MLP neurons of a small language model. Each row is named by its layer, matrix (gate and up: input weights) and neuron, and shows model dimensions 224-479. Each number is 128 + 24 x the weight over its row's rms, rounded and kept within 0 to 255. Numbers have three digits each. A neuron's up and down rows have the sign that makes its largest values positive.
After each neuron's rows, "fires in" lists the words (lower case) most often at its 100 highest values on Wikipedia text that the model never trained on. A number after a token or word is its count.

L9.gate396:152118152092087098081102195130155155151156164148127151118154138148118126127145128119133143120114135124144090111141134088117134108106141144165150143043103132098136110183092131092145140142178139123130136126120107143105148146123124089126125152138190178145131131124146108121179159144136192091125159093094131139134129146131146137097117139133165158166157135123172115097120164109137125135141137100129118064151124107146115116160126150139168122134147133120117101130120088129120126138120135114123101176116109138100125130139094135141132099163140145072120149081175122143116123134149101153129164116125149171096152135130137140099118139155154091150112112165133150153124155113145183073128149137179141106130150112130102111156147096104158112140109102122141099122114140077117147117142155
L9.up396:131141161134137119139070157126185139133143124157106150126128090135103113100132123160092129102129135091130077142146091167138135079151196125166124130113105107199138139173137098114106150131125096146117126082108115137138141116128127127168077097103134143135157134132161119103136138102098126117121169166125114129105142136106134113142099113113134189170180166147119107098115147140127148124125119156136127139126171123118125137158154140135126128104131168133155108101137093079123113162101057114074120150128129077103158149107082128151110111130151157135116147111152102124171117123127115132101113108114120138075118151112110140127125134099135115156104136107185145157108171148115122124112144143131120161132076121106175168160103152116126120128141111151134108114127134120115119093140127
fires in: "with" 30, "had" 17, "have" 11, "has" 7, "received" 7

L4.gate787:137141123149116128193089065101137132153133107152107129105135114109140152098187153119116135146126136141140081101155142108126154136099102109120107128165109099125153161162161111105104134122126115121084156129124131110144152100137117174132041089138169125096122175138106136116134136101150127166122117117102089085121142077156121121141172153107094103147132080131146183179160125089141104136146154151154109056102168119147114101114152127128119093133136123117184116123154110133141095134141148129123179171109165128137134104101140136129132098117162112136169137147114093138137158114103110114126149130140133139099112109119169128142133109088142123157140122131130119157113165120134120143125144146091146134153108152105136170102124147144120126143126166104115132134154138120165100108128114
L4.up787:142137123092144081133105161118154103156125124101187119161091138114178131175103138125139115134125142126123073184121095129103147118129186151116113134120083103072122104108123140143174133172144083119156141132100172112125129128111123115146156117138104071136140111155130133130110148068088117101107131115089123139125120093124208122116117132150136153118145090125124132133074109082110166117162155164124119147120106134086112092150133128100142123155151140126116153160094113117103163135155156157154088130112140146101131147079105163133150111099160130140099141092116156135149123129118185148144132114196160173093149116136125176066107105143157120106118122154146149152117131077104142109117146101121102113128141086126135143138114149128094159119149130101095113144125091114140158075128083
fires in: "s" 53, "his" 22, "her" 5, "the" 4

L10.gate374:117109121120091130130146134129117171159101149105115122158161176116121158152132142097128184178115167138101102112125160157140111140110127136110142093096108084118142145123097132127133111173168120122109115100139146153108133149101130163130163128118146129148111184137140125099159175163155095126094116102111121161149121115114167138074118138158108141092117104127109156132137145144111145149128152108131135110148161090140154156154112129148124131158126122168136177136159109144140121093108173167167143151107123122135108167149075168164193114128124097103156112092110139144151174122103142132099123132149135148081147117125163125133136125124140122155138088179141097121123106132134158113098122100173172110150094157108100134124125132145090147135086123087131107153082116104126142114137119
L10.up374:129126112104106104117176145128099145146112115140095103153121112119069153120137175092099121131116133083122095144131129120151152122110144151061174116076084129056142134136088118184155133132101172146152133139125135169104161133130109114148101130173131148140113096144125136149143176110125108120141161094107137130181174158123099123132128096145144161135109135122137148159149172128143156133138123109114155115157139103125086173108150132161158146159112119157108120141149152138121096124160136119115121169111107173111146116100162150109147096149108086084112124124148111092116128136091143135110135152140114173100142113135147147088132154094110124124155089139134102099150131126066152078088158102157120135134107146112113127132188118141133121137111104131156132145092144144138113121149160
fires in: "she" 33, "on" 12, "the" 11, "in" 10, "after" 6, "three" 5

L14.gate431:116104110191122134129112120147144138158113107115150117111120130138128190150165131115147136145130138103102140098116167143128101132130179162175119079135097116109146164154097124153121096125114076153133132135146134136123184112140122097141145115137157131138158121128149141131152149078111125147125084132136099124105137125145161144111125127139147147146111142119113145095127129118101121116207125169139106111173133126139108144143120129155112123148131107102112121148098106149132146098134128161153101164080116165142144125130106142172120082155113154142137086084105108130099147119113128076122080148142131157138131125134122149132104122123174109149138134118114163107158087130091164130120137113101162162131117124081133140083119121107178161119117155089151105157116121113143153119174112
L14.up431:136139125166144119097150144127129110110119147088143133136106119129135170102136103147157104101167155119132143105130141146166103162146133147125108153130124152118128152167152128160151105121121118132157139159104148137179136103129089135114162110148149124101116121129151144096128133089108182165123085149110097110116146150118116115098152131144133132158100153134119134090127170125105094092182134166176112142165113154139125107099127136163142147139148126128121109063100130133150147112152132154134140124150124177139145135125097138130137104117095156122174093133151117108115192126123101111139104153124123144110160084124105126178122152151140129145158125162097176071068082116094111135096109175083122136128124132128124164160102134103160152153079135096123122141153101123168160118146094
fires in: "a" 54, "the" 6, "is" 5, "are" 4

L13.gate881:151172093122130097114148135135112160135107141100128135103152146149093169120112129148143112121122138110114151105112123142090151127155118139176107162089122127094126140151155149146158127155123141097129154108176130124137117106146147113132154109118124098164133116142135156106124147088145135117138132135126153138143140121164117122126124121153163148120143143154151133092134129149111120111163121086135108121155085092142123164141150147134164084130123153124117103212160131156191093124146150129128129142100151161112120148098129163075118124127111148101167116120110125163131180112125108156143131097155159180125129157108139164115099155087146112126125109124178175092118118103142142115148102142088099099104086130118111160085136134134121104157097133136180156116152110097150145114133081
L13.up881:115142119088160123149126130114146106162108154094182103104156129119142170121149157160149139167135137137133118152110121140143115182099104141114102101149095123115121130105109129109150180129115105147105116131143086135136116128108142148126156129124168148144125144196143143144145154120171099120137097141113124143129126153154139155038128131146155134102150129121162144130115139115114138115171141126132102138139108105116117125113092132129124121140124075161158131111107097125112110134124138148158137132100135097134146121146109127093085102128131134123101074124093117136161145155102092044108124174137064134077120121141094120125136131126119141105100118122134118104129147142137106185118139105124156092158125117122138152110140150157107097093124106104127129129101123100121137101172161
fires in: "the" 46, "in" 11, "of" 11, "an" 4, "a" 4

L9.gate101:148141125135102101110135129153097136152125184087150094115153127136127104141155108118124126122121150106106155151113166089126148108143085147119151106091170101103128115150155181140146092166153131103115102157168149119112098124127128082081150155131151070140131092113140189141126115108150138140141135082133130131136131142058132084117162099151135120093129139124136092113115151112112094105128116103130136149111124112154130122159099153130173176129126113125161143108133093141148134105148165126103112129135134161101107120105135126106162111139154124131127149138132105102096134117144100133124161104133160171159153138168164142155125171126137121103129128153117183124125142106175169139136114137137114125133087097138129125091149149104082035133135148120118119049132157136178157119129127
L9.up101:127147149150128116108164138139114124132127128041152105100135116081113152177145116097140102134124138142132106136134059097110146199112103097138113102120096127105160138119135141137098103102145127125118108163165125135100097134105143114119147162121158133133099145145138131146122182127176142136149103085101149144110158160101147104103110167148165136149121161131152148133119144088162093114114135097134178124120139127106134167162154161091120161134148103149138102110181102130152119116155160122154115161120117118103140130118154143132124148159154159116128097140116108124097124143104149136094139147168130134102138122150098098162136149119117154122151141185112081110146106152114115162150133129134139069136052059169175141140153150109102089099121093086154149135135101125132106089131140
fires in: "the" 37, "a" 7, "and" 7, "t" 5, "with" 4

L14.gate889:157176135147169100115127132130110113111134142141112072103126124114139141126112123104137122154158138065133124149103125117107124109115095110131159147138127066087161097155145120105146111127157086100098157124149115136106151100162119079135127108120089075108128114129142137157107152069123152086126105129144117127123138130128121116111128135117183147109159144124163134129107124147065129094147116122157092146129092096167111146124123128130134113126107092152142142151132111126113131148101135146117118141111123125068121162090125142134114111132169160095112084133117099133137164165158091043144117137137142174106110163120144145164108142106136143111152081183157119139145103100094116147106110134171094096142098110087116166144149112157122128081134095101146160145144136130094081135146115
L14.up889:136121123127103103097137203138146102128147143104105130184136103076134187127158155117164172137117142122136159081122136148112137131159112157107119127157073157130133148141135117159127103148142142151111106168144121101132117117141102146160118166152144110091132099169167093120137131103119133154147080096162121151120137153104181102113082089180126134141068100123138155142170120153113091107130110101166106112132131101100117139083092135108153156162152108145127118117121110130148110116133094073115123117091134183149115137142147126136110178156111133121117082129159065139135097153105110054146135115177163177150107152112121128151141098087192153105141183178126139106126096116161126107099138173148112088149097089132103137087135125094122130146155158122117105116096108138173109120120101
fires in: "of" 41, "the" 16, "my" 9, "in" 7, "and" 7, "with" 5

L14.gate878:122081112168122152087084147092114138147126136097142110098111120088135132154137132140137125124096123104113103150102155138092137086124141137135103114108118095151141130128128120169132102102150063130106124155161142129148146088162122146153125116170123117142123112152130112114111135092107131131121105123126114144141117158152135109132129137141156137110130129118139138061146103123113146119147120122144117130151086132154057172112130117117158145152129101146127201161074089119115104101134095087150102068138091148142157124125114151156095090144165128152150152157117101163130141173094086075144156129122143162100119132086133122143117145094148137093111140110140167151138121100122088121096084131183106135148155100166115120113109149115092133133141154113136125147112076118176129134111111
L14.up878:142122132157152145139104137166152149117102124111151101140114085101100131131091143151129117114101156133102120139120130138082134156141126120142104150148155114148110083122103104110123112141131121080081089157128119139151111086106133140148067071164128122138094095113153150111101171151110134135152128090134108127119126168108148076128137138103099088132139162097124117160124117106164092113127106145097105116140125137126105124152136176113153125140159172144091159144121133135155056109131132133144124128099101100148108157098145122122122144133130139192153138152158136172171126135105121107110121123132128141153125089154123077131142137161124153103153114139061133118173125128112123096073097150188139149137182102170150132108126149110107153121157103143155171132138131142141124120122093
fires in: "in" 39, "of" 9, "the" 8, "her" 5, "has" 4

L6.gate228:119107132165137122138127127112097101155096143103131101136105125118155132142107119116098124146181124118096078092111139159116174104120144099099154123146111086095120124105124133141147112095157112149112132127091120157134138119088144143128092105141106136131141150123146135152105130092120172137116126111131105137116091118143138041099174115141118142100103098124136129133123139124113128108139094156132107099144104123159145141137162119138134129107115093108144123132095105141119182106160205172109109126077160149122138099164140130105149137118120153188151130146127090150143147165090131130153123131123109123102123108133144123121120097115133143158132140107147097146145118124135132125082094131178146145143130124135108136127187145151084127157133130120103110139137130107123116123149152
L6.up228:165109134138126101161173146125157140133126169092114085144133156133191147122125099100131104148149143149133100108126123130116130100099173080143148127123097123190145148165139139136157094149152128122098143129144179152149086140142141115130111105148090107125127136146141123153136132119103173104126112096127149150133152100109169094141167139157140109111132107128156119116157132068159110119128131114141157125135069124124137143118159126107144149112113132099141126128080129150079129122129127132114147076087139162105094102122122107064114115146166158106138179094102100131073139092150127123118109137151144146100116170133148126106133114196137149132134148112170096118105125100144109136121080178173136120170107115137121109090144098137068112162173105143138114126121157102136158094141147
fires in: "his" 34, "s" 23, "her" 9, "your" 9, "my" 8, "own" 7

L6.gate974:186133092120107124134143123151175136117182116131138119122121168115130111124136116116133114130139104089145079165100132146135132146167129119117172118148149137127076098130103102124105129151152118122120112128119147125133036157125097159155154165139170070124153170124121139108126175113143129104136129080152140122091118130135178122114112135110118105170123113146084128158117155117166161145129177140124117176104131073173157142112107110139137098141112112154108116103150086177125092122144097067107145110133066106101106135084115170156105090165125135097107128116126074128120125132127102090136178115201122136117168096112111104148125141107113110094134153154117148113127158114162144103112140138144182080126128128116097165091128142139108130169104150116103151113165135097160146150106125
L6.up974:127113136166122129118177150145129133138133135134110098122141087157135155121149116115181111124150150134118150122087135121120167147134135148155094144122145122121136141148117136137142144110106145117155114162089119166141112146128124156144141132126096134159110119173150136198122086114191101143112150083136114133129115145127136157153111133170182152121121139142140129112086105086136172135107149118110143162126176128120171142145134143133131127146085162093127177143120147127141121139133170113135130154138128113150154121142125136115089153140151122117076147117093083144106103165142131137144111143099124121072132101105090123123082137145143129123141128161066115156147133175152128184121144088140126145083150122099125137115132139139150102118126149080118138136136143115166135149158140
fires in: "he" 18, "was" 18, "she" 12, "w" 6, "wightii" 5, "wight" 4

L10.gate642:159113111098097140113169115161159161164084139131113106127173104111113130133160124109142128125143118158123114193138129123115115095123184133174166135109147106132162109141098144120086137138105139118104152132127099131103121129147104150135115100124082123143149140099115088156154141135138164085137109078116144146137167149119127103112172094134153113135104136172141141133171122130108144119170177072130104126113115104122084148146164153090138124161133128145151136154094114160156126119122149112116109183171167138114116153132117159136159131147160139096149122111066144142122188137134124089129133116129132130154117101133088105103148116069172068120140113177123125139119115124119147147088107168099142127137125100100137148121131161137121049142130107112152155093124101150138143090143133
L10.up642:167091128102093140129182140140123152111095146158126139120156132096146110115165152115115125134154145138109142147160104111134126116108100153141157117071118126123160131140109115068102145134143131128153104125090124144117146186142118135128088100138122126095141084098117079125129148133163138047131122098124131111119150132091102109116135119116112094115165156137116148161114090134132134151156151100116091140137124129133162099144131173108157101111185137125106143117088184142137091132108135120097110126199151078099117105088139113125157118140112134131157157119151131157115201099121112114145151146116124118134130123144132143101139142061113117110152112156112132132117139139078151113119109151094133152116165138116133139129119141128151123098141099156174125133156157102100109124104167
fires in: "to" 68, "of" 7, "punches" 6, "s" 4, "in" 4

L11.gate680:154096148111113116134150135088133173143110146107109115130139134158129108105176147135136138133159164124144118114146149130099128107132141133154082139156109113122171129190088144107120138124100140160098099122147117115126155149175148136142185147161131122130095159112135093141102147115164133122118112099091128153122159164162153126116153122159092111130119160147099136176142113151087102151183143133108081138116089126122124179143090149115083185131111123184182113156145128107144163130106136113132098095099130099166115153167111178152148121097144102050124108109100117151158165137115109106123127121143128133121107142114145157092139157121138083099106140151156113109135150133132169144123133124117118083158109054094156171125134138147108156146118114080130126129121114097123130115167126
L11.up680:119135130130125168128117163150133106119139132166151130169083132133116117140119127105169087148114120118134086163119155085100130127151101121097132135150143108107126159136141096063140133123157144146105107135163157095141147130132113141128071163118137106090127132171137132139111153138137130135134105116154143160151166109113161190127166148111157146132141132143123106129142121132105136145140105102099136122170124109136159133116097131131107146137163136119089111141128151148109087164143130107132131099138133141178139136123121131121125128173123151100092189104137091173142116141135107109128100107112142133094116130153133147100131094121118115134131098101107122127090179115087136120159126137150161137110125110116112097162101111158128174091133148109108091135139140115114129109151128
fires in: "in" 31, "of" 16, "part" 15, "on" 9

L13.gate711:099115125156148064094132111135118135152114206126118118127179136163108116117097148133143129159147152139095178141173140118121140144105113082119120124153144097118146134204118125174147107148150076122119128168143131153084153080122137116128104148125160155122124136150164129111121156151155103089120105145161136159110118172154116129121161120107126189121108142142120131194160164133078154108155102117127132130144135109155105130132111136138138142170118138135168144157118123113146117131117173132102099153103142134154150154101098156167166074144137097115099136111147121107098124139144121122094111136088147151101130116135137115143196134173155130125158137158145114125117084162127118121139197116150168149143097115091141145126133098125151125071130131083108101106097105116105087120158134
L13.up711:102125129146110114110117092143156099160086076115106154142137149137122090132124159123152113113087145165133138117190165119141150163106100157087178130128104142118137153166128123172133118125149149160136093131133119108154129110105174140118147134136114132114118176169159143098127161138180099125127130120157131139136145147139104073127114107108137159120115112122172125131142139147092160169127155174117086104127105148134112143103155133089152147126122135118105106115121159109125149135109142136149148118136144145163178157094118149106127096176127151094120096126149147130104119121109166115133129165124152126131114101137141102132160171143140121139166106141137131153140112137155133125115115142121143097136094161121109122144116153127116109145128109092142092138161149151135078135136162
fires in: "the" 17, "of" 13, "at" 9, "bofedales" 6, "in" 6, "on" 5

L13.gate123:158125082113111089096119158133174133126126137102118141172140144147120127133138142121113154180144111143116089162120162148134146140111113164160130102106109128113126135102138153118146173112153113161140140146140130134122107170135118130102144161113178168127133100157174117115168176124144104110123093100120116134104154119105151124085091105145143164108116148149103091105139150097136107177167116095151178102165128129144132134129110162151149154143186143096135114121144124117133084106139152133083111188114103129117141133115113150115165151138164124101146115108128117108157127149100115095091144162125121180109155146154139133133095149125142099118129093210113104154104109142101156128156179122132142075124116072099123150081143141146166128139097113139123117109104092124157142124160140
L13.up123:107097140129116166116117160132111080127135141197136152119146117127116108078154118121103122133124160138143133160106107147157136093110167134104157112098153139086156143125122123106166098143131177140157157136140129147118154089090135073118117097128126154166111150103097144131101132137090122093121123172103149110152141160156134136153105129089141160108157087122121122135136050148117116112122131141131128133144107137126105186120117116120160085111155132151101099120150146130142150130123102149119109134128111093145160133124135127159140150108115112128117124127139130192145105129104132139126121117110112130143127081110151162132124107107099145127148162090172083101195133166103105118118123107105149144142117120098129128153139114150144182094116141116135081136100140074121127108102142
fires in: "with" 33, "a" 12, "has" 6, "of" 5

L4.gate246:149107114130166146130160122174127137165133096074119147134139186125109142138158108091133127135147118129135141157177136110129136139168097152100128176109133135122123114112186130143117168158135115115115118120136154145130096156159122124123129157155164116109150096134104115162147153188189136101114121106093173158160141135124142132142134148134123103128127136151133107116118162141131117137145141159153133176107103105144130135129115098126113124100108113113138127111155083163137090146120120127108131155113158107118118109061124129085142131145127096092092168096147137097091172118131090104132160129164126087110148099128107103071156104142124132144143127150082124126155125124170134165142101135138155110140087101113118111097131180143122095109101112139115123094094109103167152139107157
L4.up246:135105113128127151095139099132178135159133099079088213138149162141126108116152111116129126112132097167106183120083102102159135143143093135121095145077142163113138167128137121126154146111128139130189132148125119116124109155178138144124172135131147154128115114140096101173152105141148109124108105079104125134157097148161121141139146136135133134132083174144159153151171154156144074145130084133152148143101110107158153123106104145118096115149114112109138132133171119139160121144145125121127115110107167125177143117135097146123127109124185117138119095114104137131163166092136117115134142133095135119177152122144101164122118113141107115178121112131113125111144112099143112159107194138144133130110138123108086100113117136123186083093101136136116109107119122139183127122111126
fires in: "is" 70, "was" 16, "he" 5, "the" 4

L14.gate933:122106104146138094169149098127101102145092169137154113096130140087126184146141121131156119147164165141096144128117120137153146151109114112092126142117140161105123151111130127156128110151101136130142119174133140126147115122100124122098124100154117132174133115160146110085147131163148091120142137151091128155111121106128130107100121117139124140109092094150130128148157148119108074161092129131147141133155104119118108134166133117157156159125104127115108107145105075165117165099163192164138140124116155153127136121140140116122140151114136081124088151089123122145142145151160149091099152132157116137122121147161142135127139137119091122127153129098154103152162111109172134140142095128170170153138091138119102126112157147135126132159117109113092077112101147168143134119156110
L14.up933:120108130088127136144182098122117086138127132100096140135144100082149089103134107127138127097112136130161096115073150167127101156131139123155167093140111139129140104101144147139115109072140121114137118167127157158130132142135125160139100130103142137126146132121104121181165110086112116110136133077087125161155152123071121140111131124147099130147131152129128110130137134103133119148167158093121168167127130098167174133135098154151169100169118117178126119176104148116116133115113104122073152111140123125114091126116138117110123150123184119132153117123165100103161140131148107128130146136102152135160143122123160128116113139149160128107151160110093133112109154119105146111132146160131123099124156133178134104084165096128140121104131075151137165133126165103130148074115128
fires in: "his" 44, "s" 16, "the" 12, "her" 9

L10.gate921:091141092159104128119142102174097143139133100148138119131148150116135185114155133126140170117136108129103129182167126141078141109145080126141100148151126129167116158128121146133108177132178140151128120134091088147103161142127137119140102097130118143147095130115150111148121111122149118150166144122106147131155122087135114134142110141144095156135126093130139123105163132126133141162157131074145109127141121158119136128090090151097064159110137114171138125101114130181103098122118123071129115102093122158157155094161104147151116153133119149123139107105132146140098136145108142103076102146118134109176104113148147133129127082105158106070125115132128114114102081131133102152113156124127152138134121130106115132148158088132111174110122105119115103135129141111179109136161113
L10.up921:119118115141140134085090075115135109134091128124121162130151122107147138131174167123146115094148164141118138163139137115149120113114099129107072163172143127162150134100123109117153113141105116085127138174117134166148119108162126140111114102147138122156137133130147076165099134138124097104105142112090111098140181113128122089151097131135145127139124108128121143129155131083133101157136135137098127163151134168125149145143092144111104156117106110132119118118136169120128110120104118127157138132116098159106158123126126125156136164085120142099147131136112152111154084120183140140147106119130118144129125148138135127145154134094127129143147118095157114139152124165101143155145123147095156135173108141131109132141153119180106125116099110100149086156102116103104137105161101
fires in: "in" 29, "of" 13, "a" 9, "bishop" 5

L4.gate906:116098126063156140120147109101195134148172125099121141097166139134124109113119141111155154108155143087148106101115146156157145128115142134147153110106150163154101088093096111127119163154139146123157090155127121124100096124104134112109136160135156173142131128142193160169126131095120146135097121088117165093135139127149134141093150116152103144117162126146127151105157117100128144137143131088127091148130082141151178126106108128109181114133175133095138104138112130119148126151125101120150168123132088130131081102119158068173124157109138133127134133116071160102121131126132114182141134125188146124116171120130099116137044109147134119129151134149105136092133116071161150137102101123130126128115103136131120139092139111113176139134127127094124138124133126114142159132162106
L4.up906:144109133111190092131173118121085197118126105117166135130115118157151127123122155148124128136105150160131117178093146098095102113138148116118148153139139112166136129146097131133103138168209122137141119183147168153137111104124119139186098098116129134130108060086107127175143144171121092157093137102140106113140115141109134116176152127109149140073108114123169114140133086111118137122163108142094085141122110151120132125140105099132178094153129133161114131096154104108146139149110144141182117121176129135138080133139132147136130122079095155124123122142140159153094109179074096151121112154095113155121106138077133138185117163121092143137141116157114091128123098094157124147130109103108136155144130128116142133118150137149103114103127108123144096137104101125167135146148115
fires in: "played" 23, "first" 9, "play" 8, "qarabağ" 8, "took" 6, "argentine" 4

L6.gate422:161113139138143121136159139111137143129165124117143141102133145124097139150075130099122107117067115106135079135110167125108173123114140146144126079106112109121122125115120158104140128099147188114122133162135115090109099121152126103088183103123130094183173119163118139119119115089131168144098131122116154091136136162106167161097121105184139158086139108164151146120111124124117121109100093130118086104101087140123165113145135109134144152164098169103160149148097101166148120107137160159133091127125145107151114121164128106117121093132155158089120121138100112136105136130088128124130128125152148123138156082134105135163071129161133096106104151117109152141100135089140140155088124125142114108144098098123123122089159108107124118165136096119135124099128100147142132085187100
L6.up422:142091120120158103133101111114126086129106143166107113091137111129140088114090130121145132125119125133116151103160113127166128165110131142124085128067095144146134140109143132134140171118155112138138123091140167122134148103087137119165114157177163135164134124151108111146139154143098129088141161133118152124135118176107130128126114117161124121136130094127133085116076109170137145112139117099116103172099152133097124106157133113101123142106102209111123134134114096126126132134083136098139148127129122108163128161118101127164148140101124092099149127132131138147134129142090124134105110131135127128133177105121128099149089094118116111131119130145090110130122104117104118113118124077140131106135148131115147150100125111136167096159060143135101098123087110175112127134123102
fires in: "took" 20, "takes" 11, "age" 9, "taken" 8, "take" 5, "play" 4

L10.gate252:106136137113115125109143101120125123161157138096119100154103132141151099143149121127120175146110142140124114189092135112098126102100106116135069084094146153133081099081121205078106158155106065150176131105128186132124133120141142140097167124148138117117159115151101113157166120133136114135138108113129131095115128120108145086107098114145131151108128119159123099095130128130146106084139121121137130130139139162138151124124088133131129109125171114116121123092113100111114110134161142170114114105156134130107133115088078135094133103140123118117141128128099098113157166125147069143152123134150136143144142077133115153148139169092116100134115123115105156107111113164139177125188128126141125175126155120100107116114111125124141116098164105133081114151138094139103131129122090
L10.up252:074148123150126146128084138168149119143116157134086089165175118109162150102112104155101132143104093137117159128127150109152145169127152099149111113141116153150106182123166115091123116134101125102139108141132108140121132144129126090114153193108137139168167101087110134085174087125116122146111126095133091105136157126172139140099128158109137110135146103138109122116115133149087101183170091100131163115129160126142134109126146148161146149125123124070129137160095110135143117097115174101140143159105138120143096141124115118138146128119122088114115138111140134136148117134101100147112105146150141099158116144132127088126160117117143131150131131126153146105122121101135138109142186132092126073105137126104058150103167113138153123105134121125122163124101137191089129095140174
fires in: "march" 17, "june" 13, "february" 11, "september" 8, "november" 7, "may" 7

L14.gate226:144112125143138175096077097124134136140094125098128139131155118114128160110161126110118090131090147102128149135136142112089127127116114078112095115108119140089160147094104122137106102110146142122130081145164116119134144166140106137173110099163074135150100102115125125178117184141136129121108124118138147084124180138128136113170135122142115141123159120161144121136149111105129140155143162133140153118135134115136124102103141159143137093095153124121094173122164093121146117141144153115099146141108112136132101129097108121091161144097143130099130106140101137130099141144125108089135092111157169121148110116130104168102124160054148115093165102130127114157135119099109145135150129080129107143135118135151128137152123145117118107143140140143099127133161143159143106107120141
L14.up226:097156137144125175094122129095133076133115157135133113160138096147123123079157113147163139174146123154133150156146099090124111152095087097141096134162105102121115160112143117151094138141119119092079127169151114117163158150129110112119115079183117143169119142149125136125111131142092115145147122137143157137135183109165130117129151129114131102112111115132138136119134166095106123098200169136136136141133139120113121143136143081160105099128075118148138152122117113131167111111167164148187111117128144103110114134126100129094134127094126153136152087124159168163126169166112142127102121119141103197134116102075115143127137120133157112059140103158134165155118118169097156170115142176138098137146137140161116138115087140145113145102123127120121142161161094094119100117149135
fires in: "the" 29, "a" 19, "of" 10, "second" 4

L11.gate460:137120118114078136128166099099138146113150151104127101150121168145141137127149095122126103144079108144146139113143142111088101104144166132102121149062133057112113118195089197098142095112100137134098127117115123151126156088131105149134133137134076108160134129114104107096116143105101157094084115110143116193108149136121188097122137102140111130129084143148120094143135139094115156134159139149117101100129094128153114121173132132152129154125151124096091130151179116163135112149165191105122114138154108125090094131135094126139146110112149130075138162128113126152123201116129087125166183135127126119125107080135103110117143144120147109112113082153153111140131158138126127126093101141096154115154112143120091114116120145138116117101153091132121147146177136115116157151132151
L11.up460:146074089124120190131090158104099108138097109092166099134121133135153104157106113141118117108135077135121093122112149100139106129152119135109098132138129123150124099123122120139115147102140099117121143178101146152117141127133118169118148163131133114119156134150134165113116134123113138162114121088146073098140094130135125190120161159128125089146120107106157176172125114147144101122114144135134131161105145098090139145123065131114131125165096168108179132116126150086163133084103151125162119147116100106131142158155109136154140125151122112140145155100144111134152124131101129140137113127101122125138150133116154117097155141119112143105114157104147125186158115128118133129126169128131110113116202152118076156099136124183131142113091159096138152153147111083116132127139138
fires in: "he" 31, "she" 21, "father" 8, "born" 7, "mother" 6, "they" 4

L13.gate933:129130111141148077154139155122076109113135123112145122135163088097148142145092105131127121111086132156132137126153147120097166132119148136098132136157107156092149154130146102109120108152186126111105135162137114141117154152131113143129083108146161130136095131126172123085093156120099130153122106153166100148117107126119114100149135142125143125130086111118083168139136120146094129103154171102123099128132152135111126126092123105115154127145145081111118170128119121125100108142165110093157148102080146151189109135081089145161126109113149125156127106132138127161157136097111089077140141097151108146114079112101119126147139145132138155105137054152170110111140138141125090112161115137151141108101167100100141118108114107111144074085086112110143148125128137148157156130153115
L13.up933:100147101176101103106159127158152101117100158138125179151125161089175156172120167125142135141158128173076103130103111118143138168123113139123119124161091099146120168135168171097117156129136147133109068148116156125111131105155132100126117139139121135107145105132163062106154169122126148097146116141116152154146154138140154098128093147151159131131129134109135077139130101105150133122102142102122129152146126099136124151115136152113150121179086121149113105143144078118142137120171142157127146120118137093145107143110140140128117136135105152137166124117176126130130134133123099085115142145139157120096143111128131109128133102137119143123152175139116084151141121095137075126110109131126122124107107115092116149104132126079118144127136098098127103136125110115136118091173093
fires in: "the" 27, "of" 26, "in" 23

L6.gate461:099153121123145107109038145095131126157107104122128121103113103107155143115092125111117127139175127155124116098135144138129141108145148113125139120104132110121143124096152113128133109123114149148114145095112104132137112102152105133140112093125081106119108156150155125114120155099112110149114106163109067151135143159116122135192128090122105178089171123151103161144140124114128137134169115136157126103127115099109100119116125111129118122176144149093101152094108130119153119090094187127076146138136175143129143150135097142145124101114124160122155132136140157139150145056125147135106126149100150130112091106145079096163086117165113117178108142104107134142133119090142155121144151145108127133146114144125104130175167172146106088107163168137135130145131126114160114116119126
L6.up461:117151147142117131123129127109104118146181153146125156124119158145090131077130117153125120122125148104121134163158105110124116131081102113130153133149118104150115122112113109126143118126159131136187171119119162151119143145106106088045185125130171127106116153136143118106150148103154112143168107106136163190120149092131097138131092119127136125119165135126135105111116089097111143184146154146137167154146127172131123140105093145157118125146117161131102105116130119127140106137098120129142117122160112125115103143091135124085089115150126161094110121123096123123123119107167154102110105125156132131096136165121120125108180179138170129145130130123126145130099062159179113149110125101144126067119114134130130140142111124107112116130150139116124145106120146129129113119108139
fires in: "two" 33, "four" 12, "five" 12, "three" 8, "six" 5, "seven" 4

L9.gate270:120129140125086106109137142123100133170064129104127112165139117172128145149122137122182161160176144151112114187148133154139165147128147155144128130134133098155153106131105129124137195156107122140089108131168098117141181147115143113148149123150152119136134094115142092138156088152121118119174132116132156184116191156169171112110148108141111096108123108142156130148150132118138171160130162121118164125134160122113122131098102148155183144155132155076137115145143147184136123133124132129126155145111127155145137082127102119136099166115160087154094098135100146132155146121125173107121166158133130149138116102159154116138112167167131119100126123137150115124100115167174125086118121128190135135158111083094128150092111154148103130087155120160112138121088152113161130142129112
L9.up270:076150121112156117142117114167119119141109168188135097174144128114107160108131144118169159111163146122133142133090153156142123129111112135117157126149138144123145097159094106074121118147146075095137057125109129083133126144131128113107133133110105141105136107110185125127105114182155130055121128117155137132117151152120115139152111119081115078122156150121146127134151096155088125103098154085137103161119119147168140140141117104121136152131109128125155126129134151156129148099135161081133099104142123124122163116131148137106099111106189058110099129067100136131145197131168128116137124117091128121126098090152107141126174099120105151141128104135139163135117150156179125133174089168117159129122119119077139158134104133114099140092161117145172141111101146154091136123100143
fires in: "in" 55, "of" 6, "mi" 5, "on" 4